python train.py --n_layer=15 --n_head=10 --d_mlp=640 --vocab_size=32000 --norm="rmsnorm" --qk_norm=false --init_std_up=0.0213 --init_std_down=0.00274 --lr=0.00127 --lr_mult_up=1.34 --beta1=0.95 --doc_mask=true
MLP neurons of a small language model. Each row is named by its layer, matrix (gate and up: input weights; down: output weights) and neuron, and shows model dimensions 96-191. Each number is 128 + 24 x the weight over its row's rms, rounded and kept within 0 to 255. A neuron's up and down rows have the sign that makes its largest values positive.
After each neuron's rows, "raises" lists the tokens whose logits its output raises most directly, leaving later layers aside; "fires on" lists the tokens most often at its 100 highest values on Wikipedia text that the model never trained on.

L3.gate270 [167 175 125 116 157 174 147 112 123  78 120 123 128 123 189 164 135  87 147 146 136 167 135 110 130 124 147 129 107 167 107 149 123 146 146 112 110 164 120  82 141 122 112 124 123 125 137 130 155 126 145 109 133  93 140 133  92  95 125 154 141 124 131 144 162 169 178 125 151 140 105 103 151 114 129 127 140 113 154 120 153 117 111 120 120 142 187 117  83 128 132 107 112 146  56 161]
L3.up270 [ 81 126 168 185 141 150 123 155 183 141 163 149 152 109  87 122 124 139 118 157 121 112 101 137 106 155 145 120 145 133  99 109 132 147 134 112 169 144 150 121 149 158 129 142 141 135 153 142 132 166 156 141 127  92  89 114 169 103 115 134 115 142 136 164 153 134 117 114 131 128 152 142 154  93 150 141 140 146 138 104 122 149 108 135 150 136 134 118 123  82 147 126 133 152 118 134]
L3.down270 [142 166 124  79 130 146 146 137 102 106 116 132  84 133 183 128 149  67 139 128 164 163 103 114 140 102 139 132  67 167 123 136 113 133 137 147 107 156 147 102 105 113 105 130 104 110 106 132 142 100 118  90 168 172 180 146  98 130 125 114 170 139 122 104 115 126 150 150 130 115 122  91 138 122 118 145 141  94 108 133 163 107 136 126 132 151 132 136 148 128 128 131 114 139 118 125]
raises: "\".", "\"", ".\"", "\",", "\")."
fires on: " Re", " D", " re", " R"

L3.gate423 [ 99 108 164 135 122 169 138 146 166 139 126  93 149  79  99 135 137 106 137 156 144 119  97 142 134 113 147  95 134 126 112 143 136  98 117 159 134 132  43  75 138 136 105 102 115 140 139 141 122 132 134 129 139 138 167  95 106  66 119 153 134 141 125 153 135 137 130 138 102 101 110 129 135  84 113 148 105 128 101 155  93 135 110  66 159  97 117 171 142 103 117 162 100 131 135 104]
L3.up423 [128 142 156 101  99 144 139 109 118 133 177 103 138 106 124 109 114 121 184 110 134 112  89 106 121 119 123  95 115 141 117 118 148 129 135 139 151 129  98 110 151 134 136 156 133 122 110 155 145 100  88 112 149 153 162 134 134 116 137 114 148 134 140 145 155 100 162 122 107 132 112 128 136 108 123 139 120 118 130  89  60 116 159 134 106 144 134 140 165  94 116 190 104 135  91 118]
L3.down423 [138 182 138  97 145 106 125 119 115 135 168  94 118 128 126 144 125  88 189  84 138 106 106 109 115 179 146 127 126 152 108 144 141 109 176 142 122 131 132 106 120 122 165 140 129  91 110 162 139  77 111 109 200 138 136 105  86 128 124 122 125 136 150 154 162 130 147 122 132 134 114  99 151 125 142 144 127 110 149 123 136 132 150 159 119 138  95 163 116 157 160 147 116 144 105 129]
raises: "d", "ll", "nd", "lle", "mp"
fires on: " U", " Ni", " Du", " Tu", " Ho", " Spi"

L3.gate412 [142 161 157  96 140 113 122 152  92  97 172 106 183 108 123 139 124 155 125 170  74 154 164 100 117 145 148 138 151 178 151 139 119 158  77 137 149 149 101 111 154 136 148 138 123 166 113 146 134 148 152 137 125  92 157 151 126 130 135 143 153 138 113  62 108 149 176  94 111 120 122 133  96 115 123 104 136 109 133 136  94 146 130  87 143 106 141 138 119 151 126 132 116 175  71 109]
L3.up412 [136 128 133  95 147 107 104 146 123 115 133 135 157 112 123 129  78 133 124 135 150 134 136 101 131 139 129 177  74 143 168 120 128 144 165 102 167 136 121 117 109 125 156  91 165 148 115 113 112 138 108 109 147 118 166 135 144  95 115 140 153 105 109  98 126 149 123  53 142 119 140 138 128 152 120  95 139 115 149 150 134 141 119 114  76  99 115 135 102 148 129 145 115 110 142 113]
L3.down412 [136 112 124  98 154 150 131 119 130 144 101 146  84 135 135 120 137 136 129 139 183 139  72 150 144  90 137  57 101 130 113 161  96 136 123  68 162 127 166 137 111  89 113 141 103 117 112 101 157 112 101  68 127 134 110 119 119 149 112 143 143 150 147 142 141 145 131 133 112 191 132 103 147 145 110 105 120 147 101 136 103 109 130 126 156 169 156  95 127  95 155 111 107 121 143 107]
raises: "th", "–13", "05", "04", "–16"
fires on: " 7", " 11", " 18", " 13"

L2.gate547 [127 125 148 123 112 101 136 112  72 143 121  97 128 140 129 155  71 128 124  99 151 155 120 110 144  96 136 102 121 146 124 148 139 160 143 129 124 138 168 126 163  70 147 146 112 169  98 121 103  98 174 100 157 121 151 144 119 112 129 139 132 148 101  95  90 126 131 120 118 119 119 159 112 179 116 126 187  88 125 118 115 140  94 108 109 127 133 131  78 164  89 169 164 142 129 123]
L2.up547 [172 112  84 153 132  97 126 110 129 102 107 119  66 161 110 124 105  97 141 130 125 123 125 156 147 143 118  98 151 121 118 105 106 125 134  91 125 106 140 181  94  84 154 153  92 150 145  80 110 115  93 147 128 111 127 103 100 131 140 124 143 126 144 156 143 137 113 122 160 104  95 138 111 116 140 118 127 135 119 126  98 135 115 107 111 125 142 125  97 121  92  89 129 153 119 175]
L2.down547 [ 83 150 169 123 125 114 133 154 132 159  99 154 133  83 104 147 149 176 127 103 150 140 150 135 115 116 118 131 158 146 140 154 151 162 105 158 126 161 118 112 149 143 108  97 144  94 142 171 131 137 178 111  90 156 107 141 147 113  89 142 133 139  98 112 102 146 156 144 142 127 153 134 150 143 119 128 140 144 149 127 145 128 128 164 121 140 117 132 177 137 170 161 123 132 146 107]
raises: "ier", "ian", "é", "os", "ual"
fires on: " States", " Christ", "ness", " Xavier"

L12.gate268 [ 84 113 127 113 148 186  83 147 153 114 117 118 138 135 206  82 133 136 172 133 148 176 108 144 148 156 111  91 148 143 147 156 126 117 133 122 145 147 128 119 146 156 149 122 111  89 148 164 150 113 111 107 154 112 138 113 151 133 151 132 144 155 134 104 118 129 165 129 134 132 129 135 167 133  84 129 143 136 108  98 127 195 124  92 141 121 139 102 151 108  76 141 152  84 167 141]
L12.up268 [116 170 153  96 179 157  97 155 156 103 103 146 135 147 156  85 129 140 160 138 102 164 133 117 157 143  89 117 148 119 125 138 131 141 134 149 129 175 161  89 143 126 170  91  93  54  94 157 154 117 146 123 148 137 100 149 150 140 122 130 126 165 137 106 107  94 157 117 195 121 153 121 101 112 138 166 124 143 126  91 136 189 106 106 168 129 147  87 110 120 122 121 119 129 161 131]
L12.down268 [127 185 103 118  92 136 129 104 112  91 106 113 155 203 101 167 113 129 111 186 130 131 149 116 111 144  89  85 119 125 144 125 132 151 110 117 134 149 130 154 117 154 156 138 128 161 138 113  88 126 161 115 163 120  85 151  90 143 115 163 133 141 136 140 133 115 129 125 137 130 118 107 134 105 124 130 120 129 183 145 104 139 125 115 114 127 125 127 136 160 116 149 129  46 128 107]
raises: " all", " and", " the", " these", " there"
fires on: ";", ",", " and", " the"

L12.gate392 [142 154  94 158 145 121 104 124 138 117 122 151 138 112 111 152 173 118 132 103 162 138 116 120 149 163 119 127 177 133 152  76 139  86 104 115  89 122 133  97 107 114 112 101 156 114 126  94  99 150 168 149 125 114 137 139 134 144 138 100 143  96 122 171 178 151 104 165 112 133 135 176  74  71 139 147 145 181 142 134 112 165 125 128 104 141 142 145 125 142 124 158 162 119 103 127]
L12.up392 [165 113 148 116 148 129 123 153 124 101  95 140 114 105 118 151 105 158 150 123 154 178 130 116 133 115 153 143 134 115 157  91 125 113 129 139 162 153 109 170 157 139 168 136 134 201 129 132 136  74  98 140 114 111  84 118 151 130 123 163 114 117 185 124 114 158  96 137 166 116 155 122 103 129 129 125  80 128 101 119 166 147 161 163 129 140 143 111 145 150 202 122 137  68 113  61]
L12.down392 [156 118 112 117 123 118 109 103 147  89 127 102 138 132 112 115 146 152 118 161 120  71 151 120 109 115 104  96 119 141 146 169 168 107 139 106 102 141 136 123  96  80 119 153 101 119 148 125 122 140  83 114 124 146 122 134 152 153 131 105  96 126 112 141 119 129 140 125 101 158 103 147 145 136 141 125 128  65 148 116 163 128 116 116 120 113 150 111 112 124 103 112 153 133 143 108]
raises: " |", "PG", "”", " and", "==="
fires on: " "

L12.gate127 [138 110 123 157 114 152 139 134 134 145 147 153 168 122 126 150 162 144  76 133 189 138 151  85 142 175 123 152 135 109  97 115 126 104 142 116 120 112 135 125  94 158 161 178  84 185 144 127 117 132 107 171 113 138 156 120  69 153 143 140 131 133  83 163 105 124 100  94 129 130 165 152 143 118  90 175 155 144 129 137 126 145 127 108 126 168 155 147 140 173  89 107 135 127 152 121]
L12.up127 [120 159 122  94 151 111 182 140 139 150 152 154 163 115 106 132 135 104 106 116 134 128 101 126 146 157 119 127 151  94 123 135 128 101 135 166 126 137 181 140 123 133 148 134 146 125 114 133 115 122 115 130 118 130 151 156 108 107 110 124 153 110  72 146 128 126  87 112 133  94 136 105 170 118  88  96 111 139 146 163  85 113 162 109 139 153 107 107 127 140 114 109 103 124 105 120]
L12.down127 [108 105 165 130 134 111 137 168 148 144 123 103 117 107 107 122 144 117 130 145 117 146 142 137 140 137 127 133 105 132 117 176 132 123 131 139 137 136 130  90 129 139 131 116 134 147 137 139 107 115 108 119 141 131 137 139 136 162 111 111 125 115  70 158  85 132 136 127 146 148 114 106 137 122  71  90 133 125 132 132 149 151 113 113 108 141 152 116 107 165 136 101 100 145 165 134]
raises: "As", "When", "What", "With", "Because"
fires on: " \"", "\"", "\n"

L9.gate612 [155 178  89 164 101 138 114 123 161 111 150 150 147  97  63 142 114  83 111 156 125 119 129 178 147 122 173 124 140 116 119 123 119 120 159 109 126 147 169 113 119 152 160 165 118 162 160 154 136 160 106 170 126  88  92 122 161 156 123  94 123 141 125 132 147 151 167 152 131 107 170 124 111 141 143 122 159 130 159 146 153  99 136 147 114 174 108 135 161 144  79 105 118 123  97 151]
L9.up612 [ 93 121 122  99 161 108 106 138 124 158 148 112  98 137 169 107 118 127 167 113 124 138 155  93 155 116 125 122  94 102 106 125 103 135  71 103 141  95 102 136 141 138 121 110 115 156 118 126 106  88 137 138 139 146 144 103  99 127 114 118 113  87 145 153 166 128 130 153 131 145  72 126 154 123 141 122 144 117 128 115  75 128 117 104 120 103 104  87 136 153 125 162 137 135 130 135]
L9.down612 [158 158 109 157 110 163 136 121 160 105 107 145 123  91  74 144 112 103 127 139 102 126 108 210 128 147 134 126 137 137 147 124 154 120 163 143 100 120 163 128 140 138 158 137 133 127 162 145 136 194  70 165 109 123 115 128 140 179 153 109  93 124 102 132 106 127 183 136 136 129 163  91 129 127 137  99 118 110 171 144 190  98 124 148 109 159 103 157 138 123 144 123 140 117 111 146]
raises: " himself", " his", " career", " her", " fellow"
fires on: " was", " is"

L10.gate555 [120 110 137 126 143  69 138 124 123 194 165 125 151 122 122 137  94 125 161 161 172 103 109 135 144 108 155  95 120 147 145 137 124 109 117 122 152  81 133 127 112 110 172 170 137 144 148 119 136 136 109 117  81 132 129 114 122 126 133 127 105 123 164  94 163 138 150 134 139 158 152 105  75 112 170 144 124 111 102 151 143 167 134  83 117 131  80  69 118 139 110  99 133 126 131 158]
L10.up555 [ 99 186 136 114 117 142  98 178 119 110 119 113 108 124 105 123  82 120 148 131 128 100 152 158  84 135 154  97 121  93 109 137 146 152 127 105 164 138 149 145 116 141 140 143 112 123  98 128 135 173  95 176 146 136 125 128 129 157 164 110 123 121 129 154 102 120 166 109 168 116 147 163 116 126 129 175 138 120 123 123 165 114 111 125 151 137 114 133 125 104 148 130 133 146 154 118]
L10.down555 [119 136 127 108 134 114 123 104 158 152 144 116 112 134 126 114 126 131 113  55 164 135  92 113 142 129 113 165  95 140 114  98 163 147 150 166 134 141 116 152 150 147 158 140 151  83 155 132 149 122 141  83 132 109 129  77  90 134 124 122 104 149 126 150 159 156 177 140 136 153 166  85 110 105 162 152 123 132 113 158 154 116 139  96 121 125  77 135 154 175 137 123 120 120 193 138]
raises: "s", "led", "d", "lus", "nd"
fires on: "'"

L12.gate83 [119 117 134 129 103 132  96 104 109 139 121 172 148 118 118 166 120 137 126 107 124 110  89 101 172 155 165 126 168 138 135 131 107  59 106  99 114  93 161  98 140 144 157 140 100 127 124  97 127 119 106 130 169 114 105  89 115  93 174 141 133  97 106 102 145 145 135 139 115 113 141 130 108  68 131 125 102  82 114 119  84 138 104 155 133 121 136 134 149 130 146  79 130 107 151 123]
L12.up83 [ 98 154  98 167 119 135  86 136 109 126  85 146 150 124 149 108  94 172  97 131 126 164 119 106 166 140 137 133 165  87 119 113 140 140 145 131 120 123 110 116 154 165 132 129  91  74 148 146 119 134 101 163  97 127  97 119 149 126 155 152 115  86 104 134 141 143  99  98 100 125 143 104 118  77 133 123  95  93 147 132 119 124 104 147 144  96 135 121 142 149 143  85 135 107 138 107]
L12.down83 [113 122 169 134 112 165 126 142 146 136 144 120 108 111 163 127 147 109 149 110  90 113  89 125 119  80 139 128 171 112 116 126 115 162 140 108 166  97 143 115 170 142 132 107 110 127 107  67  94 150  89 154 177 117 125 132 157 157 122 112 122  88  88 171 134 138 116 149 124 126  85 128 133 137 101 132 163 113 105  90 133 130  98  97 135  95  70 116 120 133 123 122 148 129 127  72]
raises: " which", " whom", " (", " them", "."
fires on: "'", " of", ".", "-23"

L2.gate23 [104 107 156 142 100  94  94  56  94 165 149 140 138 122 148 178 110 122  94 136 122 126 133 122 171 152 127 151 119 125 142 109 108 111 128 119 127 136  89 175 156 150 105 142 113 121 163 135 104 116 135 160 119 138 158 192 100 175 153 121 151 113 114  98 145 157 121 152 125 109 170 103 129 107 118 133 183 110 120 140 114 105 169 130 126 148  95 142 161 107 135 187 145 116 117 130]
L2.up23 [131  93 144 178 109 129  76 110 136 140 163 112 104 159 126 139 108 119 109 134  81 141 158 115 171 128 127 128 142 114 102 141 137 137  93  79 171 119 141 131 120 126  64 107 132 131 103 143  48 134 157 115 123 111  96 144 112  94 134 173 167 136 133 136 125 150 108 143 112 131 123  93 121 173 134 109 119 106 116  87 126 124 131  98 139 159 134 128 128 103 109 146 128 127 147 124]
L2.down23 [135 152 115 150 111 145 150 146 158  92 149 122 127 134  99 128 183 141 125 179  96 117  94 119 160 141 130 137 111 111 138 117 148 171 102 140 128 101  95 134 131  84 137 106 140 199 156 139 129 132 100  94 120 132 128 142 118 158 109 124 148 114 123 109  96 155 143 107 142 143  85 118 111 120 154 118 130  50 153 137 126 128 114  79 156 137 150 162  73 110  98 147 146 125 154 131]
raises: ".", " |", ",", ";", " ("
fires on: " S"

L9.gate213 [ 96 107 125 156 118 156 115 155 122 142 113 178 125  91 119 105 129 133 130 111 136 120 115 110 104 135 145 135 171 123 138  96 149 114 111 102 126 105  93  81 114 158 123 136 125 162 205  81  98 115 123 134  84  92 141 124 145 154 151 160 144 150 132 142 121  64  93 172  97 130 131 121 119 117 135 145 120 174 132 140 136  91 162 138 119 133 110 130 160 153 151 121  98 129 138 156]
L9.up213 [116 114 109 172 113 113 138 114 143 135 140 146 114  92 112  90 123 117 101 117 157 121 112 139 150 177 110 159 141 130 124 123 111 128 124  66  98 116 106  74 123 187 139 147 147 175 157 132  91 124 156 162 101 106 146 142 123 170 121 118  88 124 103 110 112 136 118 151 114 110 147 142 146 109 139 151 102 169 127 134 143 129 144 139 118 137  94 178 181 145 152 138 126 133 162 169]
L9.down213 [126 102 125 133 146 125 135 123 104  92 161 101 137 170 135 161 140 111 128 143 109 130 115 119 125 107 139 131 171 149 141 164 142 112 118 156 126 103 165 160 156  89 142  87 123 108 104 143 130 137 130  92 119 128  85 119  85 122 108 103 132 115 120 104 109 171 155 119 150 133 132 127 132 148 132 140 140  59 121 119 131 101 133 123 122  93 124  94  93 121  94 134 139 130 117 107]
raises: "-", ".", "up", "ed", ","
fires on: " from", ":", " via", ",", " to", " To"

L6.gate610 [161 133 138 146 111 111 138  98 127 170 138 129 148 118 119  98 127 135 106 121 103 100  99  90 188 102  91 155 146 179 111 141 112  73  91 126 148 125 102 160 105 134 128 194 126 177 138 129 161 143 162 113  99 173 152 158 130 146 134 134 119 149 102 123 161 107 149 159  95 156 125 157 110  74 113 150 108 107 126 132 121 128 125 126 125 144 106 180 134 126 100 142 132 146 149 118]
L6.up610 [134 116 154 140 155  85 129  93 156 126 106 135 142  92 103  77 128 128 139 164 111 123  83 128 176 105  56 150 125  99 133 145 136  99 137  92 122 124 116  93 133 151 114 132 156 136 134 142 144 128 176 138 128 171 150 142 130  90 119 114 123 139 125 130 136 103 156 167  96 133 138 155  91  87 106 141 111 112 150  98 114 116 107 126 134 111 159 158 111 109 111 127 122 133 116 138]
L6.down610 [135 132 124 112 127 123 140 115 130  87  64 108 130 116 124 125 133 112 120 144 114 141 111 133 112 147 119 146 144 133 135 149 124 168 118 159  92 111 118 131 129 133 131 115 134 112 135 126 116 119 170 163 137 132 142 196 158  99 104  84 147 106 105 118 124 118 117 144 151 139 138 143 146 112  96 119 128 136 140 147 122 111 107  68 114 106 146 134 150 126 118 133 107 116 149 165]
raises: " least", " the", " home", " times", " all"
fires on: " at", " At"

L12.gate558 [105 144 128 128 135 175 171 175 133 130 126 124 117 126 155  79 158 123 117 123 165 118  67 130 162 115 109 147 152 130 133 142 132  84 111 118 146 132 137 144 125 107 143 147 114 140 141  98 169 105 119  74 136 140 129 104 143 140 143 165 140 142 122 100 110 176  89 133 103 134 147 108 115  94 139 142 128 129 145 141 149 118 157 180 142 148 136 136 148 107 161 136 142 108 122 159]
L12.up558 [ 99 178 136 110 150 131 141 170 171 135 140 158 149 147 137 127 128 144  80 141 178 151 105 131 141 156 102 118 176 123 115 133 147 119 126 151 124 166 150 133 137 114 144 163 128 131 144 104 160  89  83  83 138 129 128 108 154 140 150 170 135 136  71 137  88 147 119 135 157 147 101  97 174  97  94 106 140 100  82 159 121 124 122 149 115 120 130 139 142 133 119 107 111 152 136 155]
L12.down558 [149 139 164 139 167 100 137 139 145 131 125 145 109 124 147 140 153 151 117 175 126 173 133 101 135 122 141 105 110  97 136 141 110 133 104 131 135 131 146 132 121 175 129 153 154 145 109 149  61 130  99 121 106 114 120 130 162 148 149 124 160 136 132 146  56 144 133 114 107 141 115 123 116 110 110 175 136 127 109 118  90  90 109 143 167 103 125 128 120 142 148  92 188 128 136 114]
raises: "\"", "\",", "\")", "\".", "\";"
fires on: " —", "/", "\n", " 12", " re", " |"

L2.gate380 [106 110 124 116 128 145 108 135 122  85 168 165 140 138 117 140 151 156 144 130 124 158 149 148 173 158 147  87 146 126 146 120 110 126  66 205 115 137 119 118 130 114 105  94 160 119 119  98 145 113 121 152 121 128 186 120 148 154  98 121 149 144 111 125 132 108 135 114 145 146 119 146 174 133 138 177 132  70 137 132 104  87 170 111 133 116 140  86  90 104  74 133 139  90 143 165]
L2.up380 [138 125 123 126 135 143  71 135 143 107 101 143 112 133 119 144 107  98 145 142 172 183 183 145 125 103 153 143 147 134 144 143 118 124  91 145 132 192  71 113 133 143 117 113 107 164 130 138  88 137 108 147  73 117 134 112 135 143 188 120 137 106 166 164 146 147 138 123 145 139 147 141 108 122  94 144 108 142 122 144 109 180 144 137 112 133 151 137 151 106 142 151 116 188 117 111]
L2.down380 [102 131 124 142 108 157 107 116 117  92 124 121 126 148 156 109 156 142 134 120 133 158  91 148 186 155 113 115 121 128 147 118 136 140 117 180 133 144 137 121 132 135 118 102 171  94 139 129 141 139 112 134 103 144 167 129 136 160 106  86 142 138  86  64 129 116 101 115 137 122  97 116 139 114 158 155 152  82 185 137 123 105 159 142 151 116 112 122  93 129  87 122 161  97 145 145]
raises: "\".", ".\"", "\").", "\",", "rup"
fires on: " str", " dis", " Tur", " bar", " imp"

L7.gate553 [143 125 133  96  98 100 121 100 148 136 105 134 166 108 101  98 157 124 130 143 119 126 152 129 114 148 126 125 126 133 135 190 135 116 119 134 101  78 108 113 132 128 154 158 142 113  93  89 127 143 175 148 118 127 106 100 137 117 129 147 132 120 105  88 131  90 153 142 120 140 120 165 126 108 119 120 121 102 165 105 119  93 118  66 168 105 143 147 138 142  91 165 127 137 109 174]
L7.up553 [171 150 153 109 119  94 138 125 138 161 132 142 141 113 142 115  94 151 124 154 132 126 184 141 137 103 107 132 102 169 145 127 128  77 159 151 170  84 106 132 118  86 111 120 171 173 117  88 102 135 112  84 129 130 123 130 155 136 146 143 115 149 149 143 119 109  73 167 140 121 132 113 103  78 107 128  77 158 130 140  91  99 178 135 101 110 105  70 140  76 128 143 107 142 125 140]
L7.down553 [143 149 101 116 168 104 154 102 186 133 139 109 140 116 117 110 154 158 116 110  99 133 154 131 117 179 118 114 156 178  93 157 117 122 126 174 102 123 123 174 138 128 138 111 123 113 104 104 106 105 174 151 146 137 127 188 112 114 141  78 140 147 106 117 148 102  99 122 164 125 187 137 128 113 115 113 121 144 142 148 146 119 145  80 131  96 132 135 159 142 116 129 112 153 154 164]
raises: " times", " age", " least", "las", " risk"
fires on: " at", " At", " |", "At"

L2.gate270 [118 115 105 144 131 127 103 138 101 133 141 132  96 126 138 164 168 143 170 113 167  92 133 125 136  84 129 120 136 148  74 128 110 114 126 137 101 115 128  89  47 100 101 105 107 115 143 125 166 136 147 128 134  95 135 122 115 137 139 133 158 109 162 121 154  92 147 136 141 167 111 137 137 142 138 142 128  90 165 126 125 112  68 126 118 163  94 133 108 138 117 107 121 104 122 138]
L2.up270 [119 123 177 114 172 113 100 138 143 161 138 143 132 130 138 178 139 130 128 144 136 151  94 154 124 181 151 140 143 132 137 115 106 148 139 111  71 134 122  88  34 126 147 104 124 135  92 115 128 121 132 131 157 146  95  97 106  94 120 116 125 110  94 138 111 148 140 100 154 121 106  93  86 128 130 106 109  99  98  94 111 119 104 107 145 129 111 112 120 124 107 168 113 120 156 132]
L2.down270 [121  94 129 133  98 157 108 125 111 109 146 111 120 117  99 112 102 152 167 141 124 111 152 112 104  81 114 113 139 135 114 161 133  79 107 130 195  99 112 154 182 107  88 150 136 121 142 146 140 117 143 139 100 113 108 131 113 131 154 128 140 137 152 133 173 127 125 161 118 157 165 145 163 106 147 125 134 166 128 149 144 104 133 118 155 119 108 163 143 127 168  73 100 105  86  99]
raises: " into", " upon", " beyond", " among", " throughout"
fires on: "lin", "ness", " way", "ge", "ever", "$"

L3.gate419 [120 150 107 149 156 138 120 108 128 167 112 102 168  66 123 130 143 127 135  92 136 114 113 162 168 168 122  85 182 125 148 143 110 132 127 165 129 111 126 125 124 160 106  71 112 109 122 110 146 127 148 139 105 149 116 130 135 125  91 108 136 183 126  98 150 131 108 158 144 110 155  87 168 147 197 119 111 123 109 146 115 112 124 117 129 118 107 144 144  96 118  91 130 131 112 116]
L3.up419 [119 129 117 147 157 155 145 106 122 131 108  96 105 107 100 148 132 167 161 115 112 136 127 135 126 105 131 119 170 141 119 140 135 145 114 139 157 102  90 118 186 119 100  80 118  88 106  96 105 150 130 138 140 154 123 131 125 144  99 134 126 124 144 150 131 139 108 152 119  95 136 111 166 110 156 107 140 100 145 101 127 130 122 122 105 118 135 120 159  93 128 106  83  93 107 138]
L3.down419 [120 126 111 144  90 174 160 131 121 110 148 125 112 150 114 140 117 122 119 117 142 129  96 113 105 105 102 133 150 134 107 123 125 124 123 133 168 120 165 134 144  94 149 120 128 140 130 140 119 148  89 133 142 103  97 137 128 149 130 158 125 139 156  96 124 117  90 150 160 112 145 134 163  82 104 157 165 118 117 109 117 100 175 132 123 164 184 121 124 148 104 113 125  91 113 139]
raises: " with", "ment", " than", "ion", "on"
fires on: " along", " compared", " together", " associated", " association", " border"

L6.gate62 [122  99 111 131 130 100 120 146 177 112 155 136 122 119  96 111 107  99 138 118  89 118 129 104  91 116 116 110 108 112 156 136 138  99 136 158 124 148 102  85 129 128 123 127  97 128 135  83  99 133 118 200 137 131 136 117 146 107 155 141 102 103 104 115 113 163 112 125 115 144 120 126 101 117 115 122 119 120 154 143 102 109 152 129 142 130 115 134 133 114  92 142 129 125 127 118]
L6.up62 [107  75 111  91 143 127  96 104 116 101 107 137 104 133 118 117 119 135 151 143 121 118 155 187 116  73 130 122  97 134 171 134 127 127 148 159 106 116 125 132 158 106 104 136 138 142 115 116  91 126 133 123 127 111 155  95 170 101 155 155 120 118  99 146 109 124 136 109 162 162 132 130 133 168 132 152 164 120 136 133 134 125 144 132 112 102 153 130 106 111  80 141 111  68 117 148]
L6.down62 [100 130 140 128 158 156 116  81 144 173 127 104 152 114 175 119 102  95 117  88 139 159 123 149 155 142 114 140 150 124 158 133 151 108 124 138 141 126 204  55 137 127 129 118 155 101  97 115 172 116 147 135 126 104 136  99 169 123 133 115  92 127 123 162 132 100 131 133 143 137 151 129 134 106  99 132 150 135 124 138 104 146 107 109 162 126 146  87  97 124 177 102 137 126 139 135]
raises: " example", " latter", " same", " instance", " particular"
fires on: " and"

L12.gate397 [146 146 130 160  48 133 147 122 142 146 163  87 142  98 150 117 106 126 179 118  99 153 116 105 137 172 125 116 186 118 123 151 108 137  98 159 106 127 160 158 121 180 159 154  98 139 118 167 144 193  77 136 123 145  97 114 157 161 152 142 162 131 131 111 158 157 122 101 101 132 156 144 148 119 106 176 131 130 142 114 153 147 139 149 142 113 126 130 132  93 109 161 150 158 121 162]
L12.up397 [165 145 141 140  71 154 118 105 145 142 154 130 184 157 161 134  99 115 172 127 111 114 143 146 139 149 120  92 118 106 124 128 119 134 108 145 115 143 141 146 129 161 137 155  95 120 114 171 107 168 108 150 109 133  93  79 101 133 119 101 144  97 152 118 160 141 139 105 158 137 129 176 138 131 139 167 176 109 183 113 139 114  90 131 155 101 127 107 119 120  99 184 137 153 174 146]
L12.down397 [148 144 175 117 113 167 144 127  90  94 149 130 119 179 125 129 116 142 142 131 122 157 124  94 103 133 138 161  91 146  92 113 126 138  87 138 120 133 176  81 140 111 127 112 126  81 128 190 147 128 161 110 132  78 123 162 113 164 131 119  91 102 119 134 166 101 149 116 127 106 114 160 162 161 144 110 118 117 151 145 134 111 126 129 116 153 118 123  95 120 145  96 142 136 148 141]
raises: ".", ").", ".\"", "2.", ".”"
fires on: "S", "C", " Jr", " vs", " S", " v"

L12.gate351 [153 124  90 138  98 148 136 105 112 136 103 191 108 123 109 169 112 106 149 152 104 106 118 146 121 136 173 117 134 142 124  91 156 130 124 122 121 150 123  88 119 161  87 126 133 150 109 118 112 137  98 138 153 134  94  96 156 165 164 123 179 136 100 116 142 106 155 149 141  74 165 155 147 113 113 117 131 136 160 159 132 136 120 119 142 169 150 166 132 118 126 139 159 156 115 174]
L12.up351 [165 135 129 137 172 125 167 150 131 124 126 119 131 119 165 110 104 119 142 144 136 129 124 138 110 150 117 120  86 112 117 148 123 174 120 116 110 145 155 138 120 137 176 103 114  75 155 110 155 110 149 117 129 156 134 138 123 127  66 141 106 140 117  96  83 143 163 176 116 138  64  99  84 168 109 135 129 119 139 127 115 113 158 149 102  94 112  87 124 127 139 143  92  75 157 136]
L12.down351 [121 110 115 141 108 141 135 113 122 120 142 173 116 123  94 141 132 118 128 138  97 142 161 131 132 138 155  98 147 125 149 120 143 134 169 160 146 147 150 116 155 131 124 139 128 164 121 122 107 115  75 132 127 157 110 112 145 149 175 135 144 157  81 119 169 107 113 103 126 106 118 146 128  80 146 100 131 149 174 158 132 114  94 133 174 148 143 124 151 154 118 107 171 139 129 134]
raises: " his", " he", " him", " His", " her"
fires on: "==", " ==", "."